python train.py --d_model=768 --rope_base=10000.0 --optimizer="muon_variant"
MLP neurons of a small language model. Each row is named by its layer, matrix (down: output weights) and neuron, and shows model dimensions 256-319. Each number is 50 + 15 x the weight over its row's rms, rounded and kept within 0 to 99.
After each neuron's rows, "raises" lists the tokens whose logits its output raises most directly, leaving later layers aside.

L6.down672:54 48 41 35 70 37 51 47 45 57 66 63 80 56 57 12 48 63 52 82 52 54 73 68 33 61 35 24 56 59 32 59 48 47 63 55 39 69 41 34 53 22 50 62 32 28 71 28 28 59 74 34 37 59 56 53 42 70 40 42 44 37 53 58
raises: "est", "add", "act", "ass", " hero"

L6.down23:55 54 59 47 13 52 44 44 60 50 68 26 50 39 55 18 53 55 41 53 56 55 71 67 45 56 45 42 53 59 55 53 72 35 48 59 33 55 33 50 52 33 75 52 52 68 62 58 64 54 60 75 53 37 36 69 38 69 25 83 42 51 47 64
raises: " region", " regions", " countries", " Region", " area"

L6.down615:40 64 55 54 36 36 16 31 10 59 56 48 71 51 39 43 21 61 56 64 48 34 37 87 57 54 55 42 37 48 43 56 29 42 49 39 53 71 63 60 46 41 19 57 69 66 53 34 57 33 77 49 38 69 38 67 29 58 49 71 55 21 16 34
raises: "ment", "ings", "ments", "age", "ance"

L6.down2887:52 61 58 66 46 43 44 54 43 32 57 44 75 59 63 57 58 58 48 35 48 45 20 42 42 76 60 68 80 85 72 53 32 54 56 55 71 51 56 48 63 51 52 93 49 80 53 29 51 38 63 27 66 40 58 62 58 71 46 41 32 61 55 66
raises: " way", " day", " week", " year", "fully"

L6.down1759:57 31 56 59 33 54 55 58 40 76 47 42 35 30 55 57 68 49 47 57 78 46 66 65 81 42 54 50 48 28 31 52 35 65 29 49 41 57 46 58 60 46 53 57 35 60 27 55 45 95 80 51 46 60 58 22 49 84 46 75 48 77 23 47
raises: " times", " World", " period", " early", " Early"

L6.down2299:66 36 51 47 60 57 63 55 80 46 39 44 55 46 49 25 74 61 34 29 41 53 72 41 46 54 22 82 43 38 46 59 55 53 66 64 74 35 71 44 54 44 52 29 45 58 68 31 65 48 76 69 58 52 62 38 49 82 45 39 61 47 44 63
raises: " elimin", " prevent", "ok", " obtain", " reduce"

L6.down1209:48 43 62 56 55 77 40 63 80 41 38 60 30 68 76 67 78 65 41 30 42 56 41 47 36 25 56 71 53 65 55 55 59 63 46 55 48 67 48 42 27 80 46 76 43 62 23 41 76 54 42 69 37 43 66 70 49 64 48 16 49 42 61 54
raises: "ment", "ations", "ments", "pl", " until"

L6.down2089:47 52 61 70 63 76 45 52 28 32 63 77 47 59 27 43 64 44 18 71 53 80 59 77 60 99 61 52 36 58 48 55 40 43 55 55 35 37 49 33 59 41 47 39 28 53 43 58 70 53 61 66 59 76 85 48 35 67 38 53 43 67 74 44
raises: " previous", " years", " past", " seasons", " summer"

L6.down2718:40 56 36 41 42 58 38 38 39 30 62 29 28 41 45 41 51 66 32 66 12 66 54 63 58 55 43 53 55 57 23 45 60 52 43 40 41 57 45 41 85 64 38 49 37 24 62 77 45 49 48 40 49 21 37 37 64 59 55 45 32 72 69 48
raises: "he", "hen", "ale", "ists", "ains"

L6.down1398:31 74 69 36 71 69 64 76 33 40 54 17 36 41 51 36 58 48 51 67 50 59 83 23 49 46 67 59 77 53 58 52 55 43 77 46 66 57 55 46 50 26 59 34 35 75 28 65 34 45 43 59 45 50 36 55 50 51 40 92 31 36 26 75
raises: "ford", "-sur", "worth", "al", "-on"

L6.down77:44 24 69 38 44 34 55 31 59 57 29 24 76 28 65 60 57 58 51 59 55 67 81 39 61 69 60 63 64 52 33 44 63 38 20 70 49 68 54 48 67 69 68 65 15 59 68 52 63 38 39 40 36 41 61 36 71 57 45 71 34 33 76 50
raises: "omen", "ony", "ains", "iate", "ists"

L6.down2752:83 41 62 38 58 43 51 96 28 56 46 44 38 46 73 57 43 71 70 57 71 67 36 41 56 57 76 31 47 72 34 69 43 33 36 65 51 40 61 45 64 51 19 46 61 44 39 49 34 62 23 49 33 34 69 47 34 50 39 63 41 48 42 63
raises: "ven", " Post", " several", "der", "age"

L6.down1924:28 68 33 66 55 46 62 78 55 53 63 53 56 49 89 45 68 60 51 66 46 17 50 32 80 42 32 58 40 39 23 33 49 43 60 39 37 74 46 40 39 65 44 63 55 76 52 65 65 33 67 32 41 46 61 66 52 34 48 52 29 47 31 46
raises: "ise", "ies", "ises", "is", "y"

L6.down2985:38 28 53 46 47 55 74 46 37 49 80 62 28 34 52 54 67 46 39 53 70 49 50 44 42 47 71 55 47 61 10 66 40 56 35 50 30 78 36 39 35 36 51 43 60 63 34 45 36 66 18 71 56 21 58 54 52 31 90 63 47 47 29 53
raises: "res", "qu", "ith", "es", "od"

L6.down3035:66 51 46 55 56 45 75 24 53 32 42 55 49 54 45 51 57 66 45 40 58 61 69 36 42 48 45 54 39 62 50 49 61 28 52 49 47 62 39 61 59 62 45 54 46 45 44 49 67 45 53 37 66 27 40 47 77 62 87 47 53 48 44 40
raises: "ide", "us", "ights", "and", "ade"

L6.down2889:40 54 77 51 44 77 39 65 42 36 59 50 17 45 46 39 53 60 29 64 42 65 18 44 18 13 77 36 47 50 27 57 24 67 40 35 52 44 46 57 35 62 45 61 87 27 49 46 47 53 50 48 57 39 32 50 49 39 63 84 43 59 54 38
raises: "ack", "aux", "auer", "ko", "burg"

L6.down3049:67 35 64 58 63 42 54 34 68 28 05 20 48 27 56 50 38 52 59 40 68 40 27 68 42 36 38 80 79 94 49 51 30 32 60 51 55 67 38 63 55 48 59 52 52 49 32 42 56 37 34 77 77 58 59 25 66 34 47 44 56 41 48 53
raises: "oper", "eh", "ose", "op", "ids"

L6.down2054:31 55 73 42 64 40 70 51 48 59 34 40 39 42 41 35 36 49 46 49 51 42 53 79 66 46 37 60 62 47 47 80 80 61 66 46 56 99 44 69 60 49 51 55 65 64 58 47 74 48 83 46 75 56 47 55 50 69 58 62 53 67 62 23
raises: "This", "The", " This", " The", " As"

L6.down982:84 58 62 49 50 41 53 32 38 35 33 51 28 37 33 34 49 46 48 49 54 52 33 52 43 42 57 62 43 23 64 65 63 32 31 36 62 54 46 42 35 48 40 69 69 54 40 80 47 63 52 20 51 12 35 51 68 09 47 52 73 50 69 51
raises: ".", ".A", ".,", ".V", ".;"

L6.down2243:50 63 75 40 29 10 59 46 41 50 48 65 61 57 48 71 74 58 43 48 64 53 57 41 37 56 60 37 25 43 55 43 72 48 59 40 57 35 20 39 37 36 40 22 52 65 46 41 56 55 31 56 71 73 51 48 48 89 66 46 59 73 59 45
raises: " itself", "'s", "’s", " site", "er's"

L6.down1022:47 39 49 38 49 57 52 22 82 49 46 58 22 67 57 67 63 29 77 31 48 45 26 64 51 39 66 44 49 69 53 39 44 58 44 54 41 46 54 56 24 50 60 65 69 54 84 48 42 57 51 66 36 68 61 26 54 83 35 69 52 45 56 56
raises: " assistant", " staff", " Director", " director", " Assistant"

L6.down149:54 44 61 33 46 47 41 31 40 64 34 68 65 45 56 54 57 28 87 23 42 57 28 54 48 49 77 33 41 55 60 62 31 49 37 63 62 63 35 51 65 52 50 52 46 66 87 95 44 31 65 65 60 49 48 64 47 70 71 43 41 66 28 42
raises: " $", " £", " five", " six", " nine"

L6.down3008:54 42 23 88 31 47 68 40 55 67 35 43 12 70 50 48 40 41 43 36 72 70 49 71 60 49 26 28 24 58 29 70 48 34 31 49 32 13 75 50 08 35 37 73 43 67 45 45 70 43 17 60 45 69 42 62 60 24 49 44 24 55 61 16
raises: " \"", "IA", "ON", "IN", " “"

L6.down1000:37 55 43 65 48 44 56 50 60 54 53 48 24 50 36 71 49 56 54 53 45 57 24 37 44 44 62 60 49 84 52 28 77 30 37 71 45 57 70 62 59 40 44 31 38 73 53 37 15 42 48 53 61 78 44 22 45 51 19 76 31 62 52 32
raises: " director", " resident", " professor", " Director", " assistant"

L6.down2723:56 61 52 76 63 37 48 47 71 52 66 43 52 49 69 35 64 71 19 73 19 62 34 79 60 68 31 56 36 86 44 67 38 61 59 50 51 11 80 38 41 62 59 67 71 57 56 32 46 36 86 41 57 47 65 44 67 62 43 46 73 48 30 73
raises: "de", "fl", "der", "ft", "organ"

L6.down1480:55 55 69 58 63 83 48 47 43 33 55 41 20 36 67 25 51 36 65 55 45 42 52 66 34 53 20 55 38 46 50 63 44 76 50 68 48 95 55 15 57 44 65 60 61 55 38 46 46 60 77 33 26 55 69 41 68 44 65 52 18 55 39 43
raises: " London", " Munich", " Moscow", " Toronto", " Philadelphia"

L6.down708:60 85 80 35 29 65 35 40 55 38 46 41 46 60 51 64 56 49 72 39 55 35 30 45 60 52 37 17 57 39 60 45 31 66 50 92 85 40 38 74 43 27 42 48 62 56 47 40 37 34 24 56 44 67 72 49 55 41 36 65 41 61 49 59
raises: "'s", "’s", "ium", "a's", "in"

L6.down54:38 61 54 73 66 50 64 67 36 31 32 62 77 41 28 44 49 29 36 39 32 67 50 44 19 48 48 40 54 26 51 32 53 35 38 50 48 56 57 47 29 54 55 40 47 64 45 41 78 46 58 57 43 41 35 26 61 51 18 80 50 26 31 56
raises: " continued", " resulted", " occurred", " took", " had"

L6.down2232:59 49 53 28 58 48 47 67 37 16 69 42 63 57 70 17 41 40 64 69 30 45 47 18 54 38 39 33 45 51 38 52 55 51 61 35 52 59 35 57 29 34 69 39 50 57 58 58 26 59 45 48 45 43 38 55 62 60 45 37 44 51 55 36
raises: " English", " French", " Arabic", " German", "English"